From a checkpoint of a small transformer trained on Wikipedia.
Size: width 384, 4 heads of 64.
Training: a variant of Muon for these matrices, 515M tokens, 3932 steps.
MLP neurons of a small language model. Each row is named by its layer, matrix (down: output weights) and neuron, and shows model dimensions 128-255. Each number is 500 + 40 x the weight over its row's rms, rounded and kept within 0 to 999. Numbers have three digits each. A neuron's up and down rows have the sign that makes its largest values positive.
A block is one neuron, or neurons of one layer that tend to fire together. After each block is what it responds to, as a language model described it from the Wikipedia text at the highest values.

L7.down398:496502515490504526573504428547466464521508478561554449516531429531508529471487496542417491524501564449580559480445517507565515517560541498494481524499499422465520503499514515463508478578436559564544606532539488546483490519508474463508545506422501458521521488493539496505447493515537524508503495497466456599470501546443537538507451558490528454532561480500514524414545523549478469564501
L7.down553:455432469521493464563457514452606460465523523495544466513474494502619555571489509496440500494475510579560476462530517441500407537537480485541540534512495539491500399458500520536437535528501533483537565481449504497437498506509534513531443451502522469576494457485408474478505552503433481480504520441519455512542619565457502494517508526487484503479507617488469532578466474472572500522508
Description: Non-English proper-name pieces. Word pieces and later words inside non-English names of people, places and sports clubs, often in lists or tables, e.g. Nah-id, Turk-u, Maccabi Haifa.

L5.down534:525482446490531579517486473493531522477549443504502442533510435494482483546525516563487452543450486557547483471385529446518491397471533532496543577532466527434462469521448530522477518480494470433490451496446517457475595549517453500509518521442547550478506515481503537414547445576434542481535499518555516448510579524499520487528522488528560442516487479531506452432552440518516535414491
L5.down573:582545460396437438554434527507477463542466433440464527540454467553509545536505516513501472496556451554521494491456466524483435490480483463505561557480489487544520497536484529388544475452518577482491478541497536521443471461570500469506477485515504503465539560499579571562503438448477490506484484481490450468444512522434455481521468486427498448503488537441536466494524477477496490519471
L5.down687:504455514494501481481578534536486491516417456529477487479433508503498444467479452418460528479528539471513508483519514445563486481469511532429501514448513433518442477532535499489464513549528521536442456527524465520494470453485478471469497521469539425507508417521475512503496438537469511565468415537416468510464611448529447513519498459501585454441458436565500472506461469463383484496493
L5.down915:554413527483485557460452482519531517507481469494493573447460424484488468508517477478521562567515511524406462457542482452527580454531500427525511572484488480457506550545553510520410543497512557457550439470583520571442478366574505502469545552458459425487531539544453474502523499514486545529488529444555535510490479489458439493515583510523502511499432508497565496558450453491503492432465
Description: Quantity number completions. Final pieces of numeric values, such as decimal or thousands parts like 2'6.1', 12',261', 14'.2' m, in population, vote-percentage and measurement statistics; also number words like six, nine.

L5.down182:525479499438492517528500437540478471478460528513427508585552518523445540530515503495483511466508486584520448535579496539512485514559581516458553513541472452512469511489533533553545506484522417471478477510504544486478562518533514505464504407456507434496478542449560463461528484533490486458526566538458520492536484498484529463551554475597514522532551494457523504552489556477511534505503
L5.down569:442495499437525503402508429482525525401525492471548502513497558450450420506522485430453541539569423452498488537508406470454511572492444477453502500563559491556520507504487546510415499562459516537475496426423463522550515517499467477505431520419489450480500565486543460489462511510510396459450532482516490514452523495524507495480506450503538530442529472518541570477530494569487526504476
L5.down841:488476478503491545496430393416543466470504518546477497515481524545397584542517476474497567453520468461518427548490440510511496455597482521527494547471509427484481547485462450473479584482568496428454503434520497483513457447565477454491476495509516574514477451498457469533503472484494479478559472546501518459472547567489595498511442463482498519543525554478497613429519540462488528498443
L5.down964:481443479483514522479528497511525504560430509488500416521488450525539434548537531530480548526597527452529473459457484517546471510525504470501529557438574454531507537438513527591463503521446543464496498459573542415543572546490492572495510414487507532522454420493522473486510506581522427439538561514517491465473480559505556479483488552458549524458420438410493581419516505506457483532546
Description: Personal surname endings. Surnames, or the last piece of a multi-token surname, completing a full person name in tables, lists and prose, such as Callahan, Anderson, Earhart.

L5.down179:536441546506545486463549465431502505474484448537455497593472513465558509498452535483536473505457446568510462537469550470505477479498479489504503503463576457502438495561539456406517440527522571468485512533510484507549504479546417541512512556533565470483502446482452527518473526519498573465485503517573470513535478476472511494489477494425497479488533442490473476532443530521566495508497
L5.down339:537543529541508511536536418548502508557458459535543497518542475538483467581469548543446591533553507446526533534483522538522465565551505564493491523449500505443476540471447499497457544495410480576512440450513506434531504526456438512501469450503480421463557440544557452510475517484532479453484464511500527438511467512470558507445505492583514499540514520564531529517569449475512481491483
L5.down508:576545457523524503470577536508482506542524428555470512444508474425507554521530500455467462478518462475548548482403541506450467496477443563426519522468518528485490552436497534528491495572478527511527556444507465500503557505530431498495476497508501400543440482469495451501474488460524516562513483509414527492524513517460434495448496466484478469540457391445484484412539577506457481414559
L5.down947:464523417573547470436544532474611473567524467504497478459498496486502515510508512505522497548550496482585470533500469478419466515495455523574523593459529468488511586518426549556503561499467560469541541513546470508507458454515510471495534526524558479490488533454504493525630469452572525461537474478486485521499522569501472552545561552457485509498432436493542533479512457530475430512504
Description: Transliterated name pieces. Middle word pieces inside transliterated South Asian, Arabic or Japanese names and places, such as Harish-chandra-chi, Kash-ī-pur, Miyano-shita.

L6.down193:513556539482587413494517442434520519537524461542479493480461497517532452411350485528482538585489500548489532550475486494500492525545443463453532541532513435540513498450489530560474544506565534500504537434430523533416479467504487434526549451451468460535463528510517476368506523472559458487532570514563477517559512505498484467487526503483454487532451550505501580516533518495548476497509
L6.down255:446521494516522525503557550489469437567565459504456530527450490499511482462485565491478539464596455523486527487521513456500478474558497524519538463507478546576486585521458560533438498525441558541432529533504474538578508397487447489523462483426539533527517429476486526480466528462561501502491506485575471493559511491445472427571460546489423499450436549437475490482557483502469527541482
L6.down346:422498548484468469466483534479470479563450553485518545458477480548557448455505415486426569543446586496484518573514456507526554513512492505570499530514475553480420492503521567536520499471536516510523564523469494525462496480510518490534495495507477591478508449470463501537462485460456512518463465517537460506512503474517437535488476508571438473560432477466547539509514501555522473466518
L6.down513:416530491603555453481578488531496550446570496568476494499384551486477537495504482479464478495475468518519515505495464457462533572545489500555524513525456488550518522461506512495515545471600530584475414414450529485570535469464527468509520520481480539499440487513473490425546462465499449493516430479454466498502450500466537450506501505393482494446562547518453525497519578522505443492472
L6.down581:489540596463625468458520489545532591518520423560461556445468474458494511491404540525491530497448434464490551485448457486472485439589480561533487507452498467451441519481500510485548517581522583527550522473513534490496489484457516466431445434444493488485506485532454449479504504459517507573451456421468435473469571462463464447414541491516540544468518419543480502525480536473490500484585
L6.down599:561522589477505467501504543517587482433468465485530398462554509513565471526469506541552566494565418461496517491420496547413512520450482397522495490431445496559482505503519431544551506459505554513554489533490524453499480391489476491482487603533524464548482479449506450512509482458460523486514533474483502458550443502424503512590496545527475427412449537488506479500471501639500490504528
L6.down961:411502459556496531403612537550565513450491516470478564521420541510536541500424477429527463453454486510470421521465455498452504495468511469535468538519440498482528540544502568525460433485546486499521470505538488448492504475484507519480462461566449520566448468529485453507486491441478503483482456528500458516553451505474409480535529546499519475477517566565468484524524504502441463514540
L6.down999:485465506518563515514437485450510462456520487497514424467494457572547541547490531482478530490591466482498549475437485509452493504441462499587475478498522517528461475543478459522453524533468484524461549487540487510495580502529475481490477520537513495468467533528516460449469481440522432564571446565506461449478469518495485498522547492419522492499557500485391496507516465549496584525530
Description: Date-introducing "on". The preposition "on" (or On) right before a date, plus day numbers starting dates in text and tables, such as "on 25 October", "| 16 November".

L7.down11:505533537456525522479504493458530392455589525513522476504503557492542471524473568580444402506522560463521562518562445569457535479517469501550484505487574509567455506547525461536507521495534491546509449421521460487587502468505544509527526422500515480539460499505485526490541469468543445518465554515451493475474562501450534478522493457536483424518528473533522493496506534385459524556546
L7.down578:513565557477502518392503469505550485480512571589528429507506537546540484473488462509465552485515525420458555500547545500503476431508548494570485459486461526486577483459606529524502558507465482487501554505477517546472562497489531467476531489513482537451496497495555474460458433509548458477464447566482454466506519459491648486558505457482538536496433510497464524470525535506524550492526
Description: Sentence-ending periods. Periods closing a full declarative sentence in factual Wikipedia prose, including fused year tokens like 2022., often before a new sentence or heading; occasionally capitalized words inside proper names, such as Climate, Youth, Meeting.

L7.down106:508491514480505553523532510429503503539455516499463287551507524515537488553517541492549501456528492468482506501521511500557557523475479475480533449561545500506515454556519524434469466507474460527504471486454497466515580555478404496454533572473544518545500488417545477516501516459478476482472492497442523492463494567488464480542503468453489526502499420451516501472559497440452511512516
L7.down588:425454508532452524504495480471553501527487471543538404570504408498477538476485499422556610435520472441510430452439500493517489496479504441489513564485507505522469495487482501453443569466516490458470497487478496574517458543554451496448493464596502436539441487562547474459444478500476427437542462541551553497432450521458511534465521549534491423530461494472392475449470517440509539516576
Description: Person name as subject. Final token of a person's name, often a surname, standing as sentence subject before a verb or possessive, e.g. Gomez's, Archer and, Stojković was.

L6.down74:561562475517487530480462487504518554479499450475525512414504435487520513547480511464524524524488545447494549511437530583522497492520536487508437524448484470469452545480435502569508473499476551546539522448471472457442521472532447459459493524479477499527487473546511462472485522533541486528510431513416478512495576537511463513525485509561560386525571470510502515458489571497512523434508
L6.down113:497506436495435523543512426439452451528502445466525528519442538521536575510577527459518524526457499547506536569455579453494424510503549506551480475566519493493532469477517524497469448509540489520527451470498496515472615513504514491559551534486489487553528463527593463501513520470433438491547499507534506535531440422522547526520500534500516481536531438503468501449580500492396468454498
L6.down149:502517490487485482527521470514550455491472501514553480519457473482407436462509412546492440594532480505592524588525459538506500485546537525502476496430459491520513579540528531500499506484543513550495511470543517513491487474546447450501556540464541480485461513491523492519439459454509478524523500464486451486553525528518529461602505489613502503478537418545510528525493498469526506488528
L6.down188:546573424513481504437537530490516521426480504479582566446460499455476521507456454539503460560580489493518515487479506531457515528454443477508493522446518559541524454540499496539578503506435557517409438488562503481505564485463544438511518538423505513481549503483556470586510461441524550473541531469480591482500496441480487504486455537497467513589520557519494450451539512445522579471497
L6.down266:533518504490516499523553500484516510546506448441529569556503551525535525483554433488547419484526529505561467549536452472526589503473579490509550496511462466441457468494616520528512462485532529479498472467504440488476469471516509562529476482469516439510510485580473489528457442512480542593488480468464464454545533506450452517489532505516506476530528424452499478448504536508458524509524
L6.down488:525562523505450443520538476482455473518484508480502511511510547500477428523447495556519479511540565498561512591444509560535512512428538500522463481593482492521465512510482556541493477537467494539515424449501497478566577455530511550511512546492503472444527472487538505524461474450522479560512466525514528499492591488548554561522500486492469500544513496495485415430525473512432470457447
L6.down997:450553559523482535450533424443491469457490446456489558525458488472494458472520466498510425563485475510528569469416491495463508520537547541474508467408537419499507574514466462516489541488529503551494505510569439440420545406497487470492457465481518442529503527523476545523492530451500515472531519411437479547488441526521578507563497544510481466481546411489468525485542551489471477497482
L6.down1004:477576515535442512500581454461528571522479449601525549588458509508496603588544515489495468514413455441545520487433533541488458476464510486467540483406493566437477550472535474486467537554425556543505462497522533427438493506574447568480540527485510449513481494545573529480501500468535463476490495455523458501490447471505563471532504497513560510492525460488465492509494503489517413476489
Description: Non-English name pieces. Word-piece tokens that begin or continue non-European proper names, mostly Indian but also Azerbaijani, Chinese, Arabic and Japanese, such as Krishna(raja), Harish(chandra), Hu Ya(obang).

L7.down33:557554500524568494458499497493542525521449491458495459534474535496488507486504448561431441504512519475539474592430502505514509495470548488518475555495471502528499469580549516551433507455515509552511522546533467466515478538496417537466464474520533511473529573420494485494595477561450460491534421465453463506512456484500528566576527562444512519485473468532503461542521492599557541490460
L7.down255:484471514490539500479434515484524445491576528534506520524517427439466471500467592452522482451447433469499492543486480594466519479537511483498509460492504472552550480522449481504537466593512518488469509561541520490546481524459520553477538642452535468532546494469512571468430492535488460444494515516464469513468472484502499473519528492509488537545544471477434548450490571517430471510488
Description: Attributive adjectives before nouns. Fires on adjectives, or their final piece, placed before a noun, especially after "a"/"an", often in praise or review quotes: absorbing, beautiful, engaging, quiet.

L7.down182:537553549468525543518471519395442520524490494517542528487444484564494455432413469446486535612516472501558467456496460546456513459511540535528542444529480492479503561611479491498422509374515549489503546582467502519481505429539518473505494491482558486473565499510517513467553508486520542403522504490487532531518485509455519456516534474465451472424558491503459541440542503508525464517449
L7.down239:477495509512546514472504456453589484480516465450482467523482556470547524449419454530479501486484475564515506477485567544523472483527463421494421510504453470453521488504379462467565532491512538487516459412492480474532435490463433576478463502503516463521511541465474462558497466551555542515526470544498563570499469490429452519516457481503513552448485496483526505456513546483488513501491
Description: Year completing temporal phrase. Year numbers and year ranges ending a date phrase, often after in or on a day-month, such as in 1978, 5 March 1938, (2010), 1992–93.

L6.down166:430485497527486507502482462503460448555433478557489523511506449516484485466540461438549487478466444473450478486487481513506438455463497445552512561461529550494517553503457487513461500526513539485478467456523546455540495522538526499512474457586524509519458481543498490499536448522526435472527500549455585442453538490526580469458531568513445453440493399448537498430428473487478541490532
L6.down182:417419505533521458490488486476552497541474537526504474598495509528496513476570465449535536531498481518512422502526519484526488554520422453502502561482570491549537580479543488544494546421485544471549552501493522518499534542500458518452488507551498473520435475502452465529477530521515451469555499531518503519401547475547466551564541544508522420501463443463439485490444543456507473571537
L6.down319:492471564480464470522505512533552517510532495509481547492477506507545523504551508476498555501538458458481470515605512506457470533523468473498509525518529446534501552552479472513485507492481550565509581550550488424474491469524458432472488400507518543537519532537567520485482453467467489503533501570504559518471544525512545462432480443548486485445515521440513493459492435572520528488599
L6.down375:424494518571491489478485472561490461543493491538521432531450489484509505462498451469521586433512517500524521490445469497511452435459494501466505579472492480497461565490524541510490547429445507499395466492461509482501562479489464475536484461506481380563461487459506519520437437533548491468512504513526539446531506500489450507471456524508463484574460474467480452472479528473543483513540
L6.down394:427526495455490503512516411503591501549532478494498434532481481427539465487445618433628492486534458471510541488492505503529551603564495531467479532497561473551509512518498522541455564624479519482514469507488527532417532561500470503467514455499517446487472441481581437538480536539485476486474496482511537442464463503428451482490464542488480449440474479555522534506519518490457531526539
L6.down577:473589535446475484527439502567520508456466503474529551458508370544471539555529510504559535506464546478503493485474464548528500567530476502530496468514544483469434484581515519450468445401540519526508531472521548459621521519506518414505492538540568569492494556493510484534539540484462519452525494453502493464424451468498483526585491504542459550508527459469478518467495534535486478477512
L6.down738:432492525479578476445507502457543501473512508469507504546463391450461509541576535462546483438577449493485423463487487504469459517577408443480535493484511462509535510521446476563493515525527491471508540557551615465447495550485517539454489473586538434540432490468448504348480501515483519421485451462550560458495522489501506485493519495447479542508521527407503471514408491552488542414535
L6.down761:431485436442520514487491482487536515540580441368415498470467468427472539499457494499537544552553490501502614509536458471536483524471516531508408493498500531532490468477506615520503448512554540514585471505501480486528474485583483503509540537449565538468492491542467493527598507497463590579524506574542474597504541512518486507436473553483565521443483485527568419448519520502480519495457
Description: Person surname endings. Fires on the last token of a person's surname, whole or as a final word piece, after a first name: Wilson, Ferguson, Zand-berg, Kam-inski.

L5.down333:474488520461473531547554446526509476482471530496566461497557511563472428495555538528502519486577526449504508427530515441504496477515493505491458527453517508460441463458514448486483498494539509514484431489464512522480453474500440521512473540456484484442531462520458518546470436513581520549514501516464460521562511594462494494496481556420546531529505426449509492450475473485479566455524
L5.down424:558487469578476476507488501473530478466574517513496485553532524515547492451492484498480486537485538455464473486513555539544531524471436530538472562552553464524494543454547480482541503647440553501436497497567524550498494480553498483503470409482511519493583531495512434593498438515483514463443461495467512455538526475541472503472494484456490495517451529542535538530453477495488469432581
L5.down618:524482472483531569437471536504514417624457505473497436530558503468544490545510488465550540523482440456481560531500463459410548568511507485450461531484533553492509481513505419478421534533488562522520570541532478495444443551454514524534523484494429539544552497503517528536482567505553470515445536525530526473512457549438422459441407547456499469471541470460472589503496482513495500540473
L5.down886:546580522514427483448482495475636408504524474546503494476489483518486446470567504521523490524496400486593425473422432502493547475471484443440451513446532520489452582500506431553451442513508487476509428522537526517456480541449501500502492550512487475476482543477489485546505437494480553524513538469492432552572539495381528479481452487468496518467553520552532516478483518519492492416485
Description: Years ending list entries. Year tokens, often in parentheses, that close an item in filmographies, discographies, award lists and tables, such as Big (1988) or "in 1910". Also fires on table-cell pipes and dashes that separate fields.

L7.down394:446529478492421505523502492506538505563516422470401405498403517502519513480473513508421518479585508506455416487416496468516493533485473409429490490469514516537507499475504493548473527522510493538497457395515487459437478493455558494548579475509496493581493419526412423422510499480558488522449522506412509579493509527505503448484493461489503482473468497482557487444491494610491553506424
L7.down575:504512506493550530496468487536523449518514466471435533422451457481587471514456537506482531554552435415577550560492502456555533580450445490519481512411460600460471549554449523564512549466517519528532568530480513480551516445427508539534511499506488511468461465478490503442541483555474521518536531483508484447493512516506460478485512480535512546533451530510476514469523493656529463454559
Description: Date-introducing prepositions. Prepositions like in, on and from, or day numbers, placed just before a month or year in narrative dates, e.g. in March 2011, on September 7, born 10 March.

L6.down278:492493513506543530512480493483531559434504515511531458478467524536558509602500427529515495496524533495590530481522422482519458475560478510487409520485472542513478541544496516454542478472428513464567506470515508432530558463509535508479502476523561478538489444551534557533473496534460465507566523539533476500485478473540593483546510503506457490459507492509472413491492566538491466553565
L6.down341:524526518504572528568470509488514487517505426473589459522518442502509451553488452513589484517542560556496528452491534476561517476509463470491462436516613479570477460474558501462591450508465487493470478473552543531473474569498563508495551494514429484461488538507482483512499497501427510495458552528438537488540504499493502533463503604480484509436510438495532413493482459624455547483544
L6.down458:464510458559516515501556541445442508505515470483492521495442471542635525530498466450483406516448534450437453514569536524429466495453503495553499495502513437540497559474454487513510458491488479496540466474477551518471493518551475553489514517491464474552520501510506500523513544442501474477553540560491458496453493529528503438465512496450512516533494497551420491451447518522464495485438
L6.down576:494427515448480457453435568472447526463532483520482528461464425495543558496505485444489546465437470490463405432507510524501473502485483451549508476466592533518531529440422464472455498467472478521457479488507521480513483498574533508461452552606530542579537540438449573481517547509456535473427491459526498466456484472435420536508461474503555487501520601464475489448536532544536530522474
L6.down607:486528466544495511524481570440538471487512517529609578506463512472556445441477460459549458460514477508478469483515477527514482381520470477490436541491553510487553555486478464485525502529415548466502550458549515605494540517473492527500486468464500493528543460533496543546523531397506479474505573543501498537506452449541491578500531499486459471518505521486492521494406427545453547492517
L6.down653:589492586510432513525577511537513528521491470481511455458454537531489520526472479528489547517518538452474475492535448461468494562531542531530532554485502530497581491506519554517443553485489513492571500532473523470515481523536532551633475536511519517519510484510531500522530557502537498459510485545561484497441455511518532436527568468475423455477499479503427467517493518399595488532439
L6.down656:490512480449545503466571520515452521480493487466446515414526484491514586528519489550516468494541539524488529453546445466444558560479541491465481523512561465510453465561521468451520495525545520473536478501475490470419492539515474482510542471545548482521447512541480513478526556484462523551566543395477461477420417536481524474517474492441502423563502538422479521523489479560558408554559
L6.down894:576453487548486572482487544520503488504493498416502474452546534524520502505534462450438517514441528472493452483498536537539452490498456445533487527490497553487522528473491454426560443530522530484526503487453417428524530548580491521575523488484593484514460587454424486484496505450430496567555539553456451526452451564489565486490497554452504453485505554527467535512502537479556443515476
Description: Closing dates and clause ends. Fires on year tokens and closing parentheses ending citations or list entries, e.g. "(1936)", "(1872)", "in 1920", plus reporting verbs like said, notes.

L6.down111:466599528444508465494486480544499381522483488514427522509519539451499468516498454518525484549571485476628567548486482506413510496478552472543493507544483487479437557580490484433525519447437467482451545570477631519517521453433538501469463473582531525500461485522430527492472466535466523467468543487472584536526548512550589491489461513480468505485474483496522508543510568612498495453528
L6.down116:514485522476424574463532516467497553573474493520495546462417530501542505578450473495476437509589542411462491537537476471479527415489518497503558528486562440508455492490433485503484471493516460559481444505488489477407556518478523498521454465441527501440467590500474547491516444440519544472547520485498465496490509494551547512511524458494455449523468419534500518555561498470392527465443
L6.down211:527525465539448487572503487466454489531444473526516516470526469495463447533582518503498456549513461506493488491512539437480523462529499493499558506495444435515525522529500482512582463491510473605496552497417511584437457534455562607444523438529550502481446551578578547468487491481565521469536542515477489479521536485487494442496568517432506494509468488510498482420512493532541590512490
L6.down243:473509527493555461442486544470509464488598450491488470543548483381455488530468559501450446482519492418509494476558503547456524518519590527493457479511508462504562469546468468478506540498521571439502480504510475477477496540494453461563564556393477425497496430497502537510488374506464467513427472530525481388469489531454526532449526567528444508456455501533478501531486501540505543563480
L6.down281:465575509504487502539451527499531430525470480589419491547478485467518522553522455522549429399564494430475523510421503484487519490424445462523512536534492584472540481500505519547506542521486495445488509390524474469534502501482499536477464492473527469499540460404595441488483458517593562482511525483486523475437553442421560497538535427486504512508500487466498466496512479591535541420482
L6.down401:526519502510540517554519402533460412459504480451564520617433543478458442545507508524532464503500536521441555464527381435401507474554535516512501468514513467500542522519554433456523418523477554462509515442507524475461538493518550473487450462424480481514529587494459493479454499488511502513395501521524410500485506549521482448516466524555550526514571471424518492500530523545529517536491
L6.down709:526511509465512545497450459463428447430443499520539480482389456539485503557513509560520460513415477452579488489530514501469483482467513574460523444565502492477587529558447551517513370446486559472449554524457465512535531526483493551560494526525420479464480483511467459501523529481505456421433550548477486457478423528563534483527525519449512524527497494534502533404516455577515499522482
L6.down755:506415506498469500542458463529519372476464482543478457475539456496522506534518536449468497516524514480465441473582463573476547517484501601494492563467486451506513404561508519556509534519473495495504532455528548511519557493496485578534536468529491538507500496534475473524449524524569503466440530467546508561467532550456528547534497536444480482479481536439469501333444573523487504540525
Description: Attributive adjectives. Adjectives placed before a noun, usually after an article or possessive, such as structural deficit, artistic standards, geographical name.

L6.down102:497488508477576412472560552524565486508470527504499480553460482505491525500523487479462499604483522504463550540479450498495504528533479565519467505520456491573483475529442575531504501477394512517531477534432494495471455455430577470449555526543539446456576462491520503546480514506495469492492548452499500449506454490448488481472577516478407512492482507528523503449429504464508581477454
L6.down208:567515467568523495533533420544503461438504538493487467424480526502492498497472474494445516481478555540490528535575500518516463482509358490477458554527460526530541451491462467438442505461610529502562477572461474480491473490534548478501467484493529496519498466457566498511484541514479464501506480516503518522421390488519408507479511480557507481515414490497458484475503530530439464517445
L6.down470:510532503411494608518446453479484517577549439504492482477430508541495442489523490546535466492471505515479525534512464429504514434441529538491544542561485512559424475530479432493537537553474494528534481517439584524460518519501456480452531482481457528446457435541557439500498497527466545507477492381507564618426454498452502567503531452526553526533485448531540491550488538468595523538446
L6.down710:492514539505541540488517492455524466491538465480472497448506478501484500569512442475548470497428491483524473521515488519536502561426499480522468541517453473503525496449530522460489530454507525570462491518416474453486470540527469517539464535496471528428546500533503479518475517487507494564495508560520516505501451532496488513480559482447507476502544484502454498518400546624461488501503
L6.down796:472510511450417490503497502496439561492535456559457451455457522528533534485492476514534485521525539517468521460475448440497525548477492440468473451519510552508488508477437502495519547480482520551476504483514527453480486473542505528565504493495480535570485412528505488504563535435529499424475517562409488503566534481452480456498466501464476544494454525489522425505406462535427527558407
L6.down860:535503529513589470411440479515480487532454475524545509511575557499519473488449426466445478497516495540482462471610476544499564439461471493480540481485528540498479529553455543451528543509499532591527597521518520534475399505545484527525497455482513490507556550520565562545483481546528469529475521510473471491504532454521510503445459510421536564497472470503517493505536489483544498498511
L6.down919:496490495459519555519542487503501464466527489522461513522497521555574503485462420451571453506505547486538558473492482552495416463522566462434564506453528554469480552537497496437491510474568455474509499495503465548419471513507502500448548519541498523488508474441488558572470542473494590456472470559436458432493413536468563524525483417470512558545547473563534490419553492554486546477617
L6.down1001:552490403503581512484467502421531544522461503462463473464491458553501532454527486562513532497565489537535505471465507562490529485485437511517472580536477454524550536529457507494608507493499477464514511518535517458487434478491531527457502520529534517474521499507492505499515492492496506464468473541465522436488482463459523551487545512503535488600541423605527487510519510510473521454438
Description: Quantity numbers in prose. Number tokens (digits or number words) beginning a count or date in running text, usually after prepositions or verbs, e.g. over 18 months, carry 70 passengers, on 4 March; also middle initials in names.

L6.down147:505519539522514517469494480550509492455470500487474487459456485499483441532448526554543483489425496487528503522491506526499545498460542537443530478526515496488505490428493489517448499444452537490444490501466496537538464424492406500486473517501494475404441539525498521536463524495480539481418519549483570490531488487510533515442530444490493474523501590447509564497497439533558475559555
L6.down150:442513469529512541435503436533506493452443501513505449470493562515487418531525501489447565474490548470498536470564463511486470497520461513509487590439511517531533515499550509481509462506494513540549503480518526492418565443513495510469476523514457529458415560556535493478517465523563492466481538549533500522485531518488561501500535491515521472496461540531485493490513496662411544484510
L6.down164:423510513485446551494540607397595515482555499546515494532491535557456500439405527459500547448520530529480535484455521546512498496512441539532427541487559462497535474490513530452475532536469516480501458514548495505516546487484536524534597456478526562488469576454513473484483496547540514493513458433455496503523555460487545542519497476509545491417511541493552522462581477424492503443545
L6.down301:519492491537545513490537528518596503523482473543590507431533493473554482496471490507503608430493454535528493457511552471556476455499487464483461487430539508488513577528509448506439464501467500550525417458481460526484444492523533546488453495474442494514487630522500478464491493462511393474520541538512478503507554487502534531536550446503563471450460476563558451599533450445471490458497
L6.down388:520509567514500482561496502449485489485432457417503520521400548534498473476475493529470495493510520386514453467496460536459490513535518538500457540464516578469429491554531502487557531511569522545453513493494560521488443500510509434444462435492546522495585484481450548532470505536541532569536542407466453559585412506450443484488503495483492531479519564472487482521559504503592480515503
L6.down426:517538525540484491459487475534522534456510548488551428480471528526539486439488466574512530478591415467496524500589505491611501506479508490532507485450527460408533471517431448500427508521458454490419453523468537492478522523455476557529489513502460492556473537489536451434467452484488445471549425452533474490506390456432496495542526447524486522521493507492446532526544452527485492522513
L6.down859:500507596471490513522507521511557517441551475525507485523423500513521510494447535473550521501521544564475491506462532409498529486569522497478522522504457456540498498517529536589493506550467534513486443512510500517526508508506522582422476498406503457464525479530480478474560415443535520497455541518497490541461545495484499503481418502456588505563518536495560421536503462516516487530556
L6.down942:448430520427515446517545451536514469576436543504540472564449507487501471444460519531505506444564530497536537510508523543584506540567495476520437519521493536464489509434492511505476517515491436467483503540461460469515514540474579469531438549446548504469480510490487461457448570491476492515523550561442520575505471505501493537549412510486412508527560501513513542465524468589490442522479
Description: Section and sentence boundaries. Opening === or ==== of Wikipedia subsection headings (such as ===Albums, ===Films), plus sentence-final periods or ). ending a paragraph before a new sentence or heading.

L5.down345:525563528574481524438557533482549438501508469488542476442548454454453466598537499468466515541453514463433465478500549397510551499431518454552533517482566486464539521481485510469530499449499445548510578463528546415451434516484524517433463536512568488518453565490516540551523514492548410425529562395464494455522511483537446462500532495448416531520450447555548516456529561591492535471435
L5.down439:405489570563494474479523451437495409528527543496552485484513529465543461534514481537503474523512549546542529592466463411505483476532451471523555468498528437574431490540531498469503529558485483459478490478482502552476524504514469522466531567555536508519543476538551533473502516464509473492571464499534580591513435475586509409489506498479518510573521435427465501484485523533488593459462
L5.down601:461502468513503519490465490509528514468470499536520459525484485484561473527480531494447487582542470504506431520523493508517497483467444418496447545457454461528487556507510412545525518555504493519505466503540551543415501563521533486515525582456524574520550575550455476504498430514494525488524480478532537529464513490485484521453524506412482563501506505479527534474547503551512493429446
L5.down930:501551484527519479411495558506563540470484507573560542491505514458455492528489461548526511481570536461492522560410491452560541528523492487514455451500536364525519513593465533508495505558448522542493440472494488530534490579491466543533487506410531503536453524517492431517536509534537524523497517472492479547549517559536545466571420526503500515516513505530550525495490494572479518481552
Description: Adjectives before nouns. Descriptive adjectives (or their final word piece) in attributive or predicate position, often evaluative in reviews, such as sweet, remarkable, poignant, simple.

L5.down0:419489598439514445476526522528557491509476504491498502486493482472485454454552497521573506489415480478451503491486490506445484518514501500483537530515428430522507433456555620561567456462518546476551482535488473495475554541524464506470531521473421578496534501602509463476585502537510545435505486533499535499487451509456581446465473465475429478483468460566531546514540506485460475513487
L5.down511:478477526539563508548478476509522478539536571513505495429369555496510444451509521574581539463516527450440577562448474448524500515547504436492572510507485488453503482494492540459481581521489518523453531515490501556452465452445561530442474535576472544461561464499561524553481479460488546496447484454558496540563554508455528522493481473451521485524512506553462504524499489537506452489453
L5.down912:439471541524465556438511511459434548521453447471513521482514533463524464440469525510477465434500505477491504479548446495470576486535480507468590533503451521542537492497536507440512509524560482470565539547448467519554517582518529506484540532497468497492548511476540550529545531508483497553475453538536495460494525502529516544507515487499503509424485467458540515462492447490511466569431
L5.down916:530531492463519529364451492511551490533463531528535485501509512463518480433494489503582492540506484454488497532528569462505513519498481524544553492482567500489483582509515552508523571514423480554428548485468474473482571484509499574416487554528423490483481536507535484534474487486480527528419484457521541606535468442481552465492503506445488539439460517584492481513477547485405514533500
Description: Sentence-final punctuation. Periods and closing quote-period marks ending a sentence, such as beautiful." or Dundee., often before a section break; also years closing dates in tables, like May 26, 2004.

L7.down760:463567505465480515407490482491505531534494503481510555600485538552497460475527493554473447421516552544539477470405494418490486515494459457554520532534561520466506472582491542529440468513561507519448528497499539470479526511454507466469630486506415475475527547521567474455521541507492501511458471463490470447456450516453474539420527458416497434533494548489513444467483482515469563484481
L7.down870:460530471458547541481547573519513518490533583485549522583469486498550547510459498474530519498587529592553410503482480507498447454487537533532527505526533522493525482513551506435479493484557489461481520518506506538431493512609516432549510442541525562506545463438537549495534509509478483501473449501432449469527441473463519536483520415531435510501543513554486533548457491536459582544491
Description: Numeric quantity digits. Leading digits of numbers giving quantities or measurements in prose and table cells, such as 98 × 431 mm, 58 hp, 43,801.

L5.down373:534509516507466497499405540441482468459500457588432490509449499484497524565515476511475516512512428506553528508465434515479571480473527446487527496570514504526481539464461530471490464477497479515448562582517526522466479511412528509563480466498436475485445518469491489583523473500441525470525571533512542443535461438465495483460450557538509551512500517452541487430505517596490511503540
L5.down471:517560469594461492399520477450434467461498447519458499533462528499464435513530455462451508497503529549484463526508409563508436511516434425534469541478545494463523464540466509489459484443533543496525499428489484622496476491482463423522523522528528495542516474496481536453512519489516558516502528514464504542522461504503498438472460533462509496439482461524505525539465528477416524526432
L5.down719:418434516513534533497549520451499471443487497469507515475495470605494553576468430542518479517534559500459510518480533509477515469533544497509522532509513536546479556491535485449477537546461499575447520471535581484533459511490493527504484554498565549478511519541436524536450530502530509436484482527492591546510498483439470430477505522512511497517453516498538513438560495471571506535544
L5.down984:474490547511575438451530516477491520479525446550448490435456526482486480520432581477491494449470426496477559465474450509424498505500485427524565452542534464491486529462428467501448553505454499554461461486481507492516508462422524472544517558558481440526532456500452483411496544451510450539554518427478443459521458489438440442433528497416464471513436519493433548532487474572535544517459
Description: Prepositions introducing dates/locations. Prepositions, mostly on/On, plus under, off, with and colons after Released, that open a date or place phrase, e.g. On October 17, on wood, under the tongue.